config.yaml
head_dim: 64
intermediate_size: 384
tie_word_embeddings: true
init: "normal"
init_std_down: 0.00507
MLP neurons of a small language model. Each row is named by its layer, matrix (up: input weights) and neuron, and shows model dimensions 0-191. Each number is 500 + 50 x the weight over its row's rms, rounded and kept within 0 to 999. Numbers have three digits each.
After each neuron's rows, "fires on" lists the tokens most often at its 100 highest values on Wikipedia text that the model never trained on.

L5.up350:477436501557477484565484512466437501488551407522542472497577484529560463520577470498499536445510521539574521516484582528611551546452564444534561500517446494513501521479523504550526546464509465528493536500447466614466547493614416488545498383503464606449434471540496463435433521387553475501499497511647395544561434487550450525512490536528450515431490531531498436581473459407482450537386479493517455499618484465486492508502567457479470519427473561602478534487490563464445442499426495410517476542515596593483523409423568497516557499505498441568489498450480538489439421448597442527
fires on: "ut", "u", "on", " comp", " it", "um"

L3.up128:499493495507509525440470496560480510492461431466512464441509533572435505484484495496570564434516460483504468534441422513567495669617499521541545407477465534510555578610444519419428495453490551518493542471515529453551553488559476398438610518540470517566508487551443389576439509566468507490451400467550535488447538467460467507462466488486553561483506540524585498537519426452550535503579448441458477473450472522516508458555504454548556517460497556510603481554484467490538574494414489533453498487479578515537455407576459470557555417539465361534479557514477424539610408559466447477
fires on: " c"

L3.up171:471442485480504540518560535449425468531489572538494475515547504541410502449482414511525427464527519518544593512524463585521484533514521501558538485417463418481428563453525505591481476481550523510414466561469535429533515524522497602558422434528600469463566569453597496500443571483520502555392434551466598548443476491468544620554489496539504585402547582410523474537542471421535473459519458411571499539534540548538510433498501503496515425422451565515553462467459582401493479487547410478422451608431565491479486458591485445470504492495464506505457494615467424528463537487474484518
fires on: " Con", " in", " (", " con", "In", "C"

L9.up239:576567551490426451562496535513456542623483513474509432552524538480495524501515551465515496454555458530473626523379559530428484534494636476458513516486536516391485510459460456585560542556515423544432491482463457530492496446533482497514500437554531477506606447553471466569487451547553447559468452558476499514416522435461463507500498489521419533571487448618417554447428481492439469499468518474514502476568590510432509560499569439510535437462513544657530523500442536427352473432490551452525505484504498499499537499543413564426490432508526482548503474574469433542545461595439486468
fires on: "el", "r", "or", "c", "al"

L2.up237:555443538510455535421500429481441537473456439515521522531509458452518441526564500487514543511440531505603506470443559563531561459465572486472407557491562499535593527569500546518611438544446644476555560485482460481514450482522528451545527518563490549524513567535572483519456426549542510434507483446477439636482598391546514407527494436531497529445546486531496495448567497528435512458413533535433454514559457512459551546419500558544496508483425545472588501568472530596385490458502442498586459475447526457470385445520460461446499487509443620471566414490485478425571491507515474498
fires on: " German", " Pol", " English", " Germany", " World", " Nor"

L3.up76:508617561544425487535546460541412503503479543525560592465541457416537425466415532447593445457480469530415472544560518541523493525474508499575430493448456504481469594487542439444490484448491518510526566513524403473451594446416424507551473553478498515520544479510456515469492472601468471491451541395412547614529529487591570553465440511531538484526468551525406518504548505451457480463490471477479490556614489535560554426455544491473514473565453477523572488449499583546441526426449523365509433518544456579521446524498445562503454531501417407494463485545543470439542559549493621502
fires on: " part", " US", " stat", "land", " U", " to"

L3.up91:515578588398452462500553475478490443504481466511486480559553534494410435519492475548518494484490444562496471516459488568567402540519474539520500383472446479493516489498475503534441528490421506508537601607543493486397560514497529478533500569618590584468539466503473419484378452507461420474542502453489506647588497482565513457528453515453570550409558448503539504527482529498479417413495555502599475516486542456550571413504585516566484432534471549500373506446553555487448465486543493461551508469495553465439561497470436550562554460511545495515557432509442467473529398499568425540
fires on: "ER", " USA", "R", " dr", " —"

L3.up145:451543542571465533548528523546548530412515424471445461597482545502585504541465506536474506494477512482538512509566583567496415472471583530528453559458511390440479485448489487400398497598446567481592577431424568485477564533494488537547579551599460523510420510436497510486558446494469424564546590488529485521431526485441458548501447494509419558517513580560543451547519464428497523482549510522518607555555483457548504454536427465512509458466511450471470502506603437562485432482496438519476515466548517393494467621435510457517573445467462471360506453511454536535546443428465449550
fires on: " work", " life", " indust", " war"

L3.up3:485451581466463433548446532555511419525525559495500557475567568543453452541559609470504611543525473404529445433566446481502508585518406400534547553562511496543444508572524516501396585474477572502525457435419502570484552473509535455475526603580526571575483528512502425380499478514430448530442459452463522448477486458499624510530587532464441523437508444471510472518526515526424452460621547384549507538428404405500440536474478497453526541480452469499486453522471539462523518499509588475481498481437541519497472542519579541556580498511515424509478522549511485461483401504474458552
fires on: " comp", " cl", " %", "ink", " Work", "^{"

L3.up250:540541468415444589441546595535561485414467481538503499582484492513493467525522503417504517522467534437548491501504508530494545527533424507476489517436580527494602463579445565468567506561467421522426612364549544483521441540473561461537456427584509516490526515485452468491534567530506527502402581446425508555468437559521537526474559476506542415417497489450560554560517354476479460576496477605475413488500463521423511500535484565463434562572524498531512497456576482412407465498492505604573456429495525535489492474455413516531500476506541476528499517570555489517555522493404537380
fires on: "nd", "ed", "sh", "ly", "med"

L9.up232:549540505541443575503508523455544466465462490436545377412607472499529508579515537539434565448590476525431546595520466576478584485471536455572479490464501475462489471542568457524488449517455513463519518485491465410513405515416425446477417470465494521479533518501515486523529531435445439479443485543516552599480458459445348549511440542479574448532513573512502503604560535446534497573554503476494448517503479432475416516359521517561402560570440534502537523518493479435547522518464541550596449472506535373449416466562527491553464588509596543454543549560474528477515482502499554475
fires on: " and", " However", " that", " however"

L7.up343:471466561522557554359507503555452471538505540523576549519445489458432541503498425543546494495445455514534510465444432475538578414467528553504497530456421552552530489545618528565496460467465430510487458421474464601421499510607573485550449463495570446592538536568643492531464485476548463503485526540459504419484413475493555557463410536476533527503495452570519469483488545441526430624519529400518528470494530437449528495534608444516519456463499448493484496519561473551473438447458518439443475482501514442463457501458442558508572556534497537501601593467456507501422613449392478468
fires on: " to", ":", "im", "side", "ing", " some"

L3.up45:453470520521518589478516505522470535417504460441492475505336562438438438500455421518491463489501478565471488496502557589477515545498478465467513469483499522478479466556537464472569473513577491618481510576469529473508476504570570452425496545526515506462477507502480586454441510519479504614546480494477437437405536350465445455479473521442438528567542508592430527462542662517517592537416522536515433457475505619528452512566513499502536416507487561529495556521519487397506432572495630553557535476454489514553474421489525423568518561441596507489378490545512478467517519517517499488
fires on: " Mc", " who", " Player", " FW"

L3.up259:452541454523527544512527439570446541481440439492480503517464500531396482533505495467496583491494404453476535574530477445528563554466518501471452459517487468523536422527526542402511503477457519524496400471477432457456580489470603631432531512516550468500528516527445537468547576564391456444518389475447474581555568526440464570520444537479541481560530441507474520456562551632470515450475501423479390532450544439503497511522497513537437551586543500435590492508585517523434536501511524490518490472455596462452528505465504436496523390477553496487463585529437559476522541551435558679
fires on: " Phil", " James", " Ben", "ike", " Jo", "rian"

L3.up0:454536517455544536497488651513533506526452494492579451527551499448514541514471474480452545490545462474452404464455440376431554519434496452487511470603450613465444618532427421468436617406507467502447485529370511533453500549553509491523347538551551520487534429497504512524515499448412587496475432459544490524453559484481559520537502453506456484523577466474432468551551476513533493506512584581510515513477555590536510540445454484465548489556603489486539461441462492567497497516518431499569445526609505527456456526516521397512451480532523495571407434454463529504520422491553537565
fires on: "anc", " int", " exp", " App", " app"

L5.up318:458537463501447527474552498533554419419470494630524451421448478347455576535506467509470549428463537499426512629486521486562491485578508533544453485585533510482524507441543588412495473486498431501525412525503527421491501489559488489465522523616588455480456482495526476375587507598488507378482540440529536559403568500444535570464530539543476581469490437479488438502443526505513480504469514520448535462564529514500535599529408479507416572521473531458505568403573387549415502515535508447447415562531595522560476504502479535475522499507481565483521517453444545535486500492526482534
fires on: "he", "che", " Che", "ily", "g", "y"

L3.up320:445508397517554521412506540517535448501507512511487470501535655457509530497444537493525466540528507467461516455472419525460576483533524363532620420455486508426488533437523545486537494444460573590405533561527482453555488493590494447469492504457443475522599540555421430520542491567491471442494511517505439474498454486528516541529484557434476505490479491462499567405541425538446464523448473530568511454568494560423493459528552623445453599474456473534604444558590484457504446640427553392480483520463462470532535462526388505457511518462557476494587460498520587486522550518460482549
fires on: " N", " made", "aced", " mark", " played", " held"

L3.up288:510574531573490460607570551491574507505524540582485425475491597465478583554502522490508573479486515445473503607430544431482471505530529488473514501448520495436491444496494550475513440569519510574446509410522519468401483442471386522540506488513439395492509498483491453384495462498492485547401510571497482369559457499585519519583492525463394516519516502476566453419569497536543426494546521482558441531514523417457386472503614465447520557522535553532500492436587512507490491513519535429398556487571558589526514513492444487445439556501526468477553526334554548489501504520477485432
fires on: ":", " in", " near", "ade", " tra", " Stadium"

L3.up235:476425502422483510498505507555445586562542496497401486469511501559525431472473542472506504527458472418502440477500523494544494592467501548478465511468465623520546514504493603388578429558485516611509509487442536439535504482546572445492524501551562510424572533481481469361551482660512534403534498559449565496568577511522554510537513484524491422407530496430513463505470527470476440361609500469608578444476456491466544465602522521557586494552515524512470476530490470476555457519452499473431437445424428467525471441483476439492471434523476522483451502551550493538506594567450447512
fires on: " |", " %", " Votes", " Sw", " Apps"

L5.up140:549459491522484514506490524523556514487489500486378421568495493547478558443500563403459476558483490492491568562466568458441562564581490425533483535485488498492500537579535400493418501483473434515453575534482535438483517403574494499533553502538467527586591515435471544449538353417533441548554467485548517447362539467504435453428424516435479455452527483456505555502547506460515523576463436508438492471465446463575566579475532581473491495449586577544556601446560535533402526571476508540549509545530500544449527511485486407510494587435427395461521561457521537539562485470443464504
fires on: "ut", "ig", "qu", " qu", "ot", "rom"

L9.up132:488560412492447479536581569510548481551515536477451388542473455423406433501523490609455516534476520618508495485441468461530536493534557485491651449540541530520349496594398539465480524561527444439506494464451518564511528374635534528487534421594559453484511545574524503474444389532568504543509538464558507509502540471522497474500583489519507548560514545505414461525485490417509523537427497473485513495585434550433507471432511541543531437465498521498405465472452494488570410516500552457445472504540539532529527442523455468428484517422396565457560506500513530513512417540500473505
fires on: " over", " for", " broad", "ur", "ul", " under"

L3.up96:446546463446483564533568491541494520495509504530520522582559470513554489561528493451439603592483513591471426502454464537497514519460449433484438534640473461466479500451508440477525504488431490468404513480494508472407506611468566481601528553518598510492481530550557459573564393515452544488446508504572528604550578462513503428497445487589504530601495514548468426515495482503464455496406434509457519567550456452472477475515544510568507412435391550505561545522517493441433585468534470462588415479466550469524532550397493466396442496562464514465556553503542482435439462387507513507
fires on: " work", ":", " book", " music", ")", " Album"

L7.up114:522564552525538453529501450453543512592471536595499566548437494480592523468567448453535516430525492665484527521547451536471549575519430521422525510402530581581484558514488430482496556472512539440538414456413514453519571457554468555536529452522530412508518520589535543575511445528453441453527527468502391556478430391507537523458583542559464526550453491443507568520506479479507465501472485445460478470577497523503541382536550548399401445451460434515465441505499465450565423499474461498529509506442618538556444426546447551513516478482535430547497451489512533411562484448427493482
fires on: "-", " cont", "ot", "et", "ont"

L5.up80:526539482577461504487474492462488517505457458583472557438522506569489508512532395535492453458513491597504436523558481476465447588531499539559536528486519402461407576485478504454554415498450447465412527538523393488556523432546438464483468487578472582480496447476521527552441464378500460541406529557546496579525603465583458479428518526470468616466542463483475516466601499480559516459532487426515553479449529455501549479530620451557391450578517464526515573495606583495467554430555524520426508471464495495495513455513419446562603483459457403560470452471534559465527551481475421537
fires on: " and", "i", " critic", " di"

L9.up108:463471521453525466452579500493486515468521457595423449509442471497454401615470508445501555582533622476482588496598597603558525525459551518562504518449443535491472468493431513581539474493517503587545486424509613450477512544523511496501532553524508567459545501520492531539476506511451571511526490450524482452473455446453555538594447479410519435450503544533412493545480374528467552558483492496502509492519560432522442537574454491514493442507460598489513514445537459438492541516475532415508427527383554449574438483507465498509514474433531471498435389597488538537466397497346543522
fires on: " to", " after", " up", " before"

L2.up176:486432478521532531500476390520543483474531488475548493415449548495529538496563493538535541596449560464536467539440530543561523485506474536515421436510406528438562403449465480520461494491458508494559593565520452477517460412553487537557449528595577484480458429529539448470489447463447448560488559484558547547546462507545496468570447454410569441606539478477449523548461566562502516468451443492554453456331520591396480493420510493490521437416398485500573510477555429503438480509502610586520472448505548507413543527547505577537486459516564455445512477508500562577496556516610544531
fires on: " =\n\n", " int", " sm", "pec", " bl"

L3.up329:486380487512513525540454477591526505557469481429535442617539506407484517506583547485570508521477483574497530370535459449429548512450542524550550468422435417586408585462486481442448493594427454503448550429490484522455520557566558524396551429501503580500444529513524489567492540485425526491495495577478516489424499454505540557428420452526567539503471536501492473471519512494496521520520452545479594395433408519495470536401539465541474423456623519521486500520591505508583409513525435555458444514510473504413525523546509458516471479499540550572436528466442570468502511557452578569
fires on: "im", " qu", "ub", "ul"

L5.up203:447539534533520482518495491443502447513477543456574541484376475544470507520611499478496477510435464463501439518564593449399552498520434438566512504554461544477585519458454514472497489494549433524534485436488474437634565463542368485499529444547465417523511486419495499509455459420406464532516435610427547448471534520486562468547463522452486449481610591523547550530556448515601436488486552475600583492517519463493516434515516546462469528471511574524494513525546528480465473544536541458514559500510500566514495493479447546509610482623492457508403588480513472543532324511431489527
fires on: "al", "id", "ant", ":"

L2.up180:489475543474454521467508550480489520498483517512447456489462495567546525499541581520396475537461533485569516463488496590519513570522517461559596527542559435508574520527399547496423467434516467464544515538439523483585497516472433454574413536522437534491415551570502468465537493482426524515481500421548584639568573429513518554442435576492541416443463560441515421497548626490484484410489563535515462460462600486525488485485522508475474508402502547454529535500459561497453426394493474403586463513420523567584489452495409471549523508564522525534427419507516545446612420486466486563
fires on: " comp", " opp", "omp", " prop", " press"

L7.up245:487551528450488451525552558468458512505475563500372390546486503557512470489550418466479541542536470568463423530526544458480480560507494552568523547556549492543455427550530424521524491481608532500453551525569493593429423468542442429477481472545531537452629540516453458496581480513500481508402500415420541620429498440455416452497482480568492375501535481515498502551535517545417629505534454453476509442473567490554504440524569538455479453493484528501605531479444560528467476460493544468509458501515488515494498557531453437414420414626571425475533498378490541503486507465516546481
fires on: ",", "6", " |", "9", ":"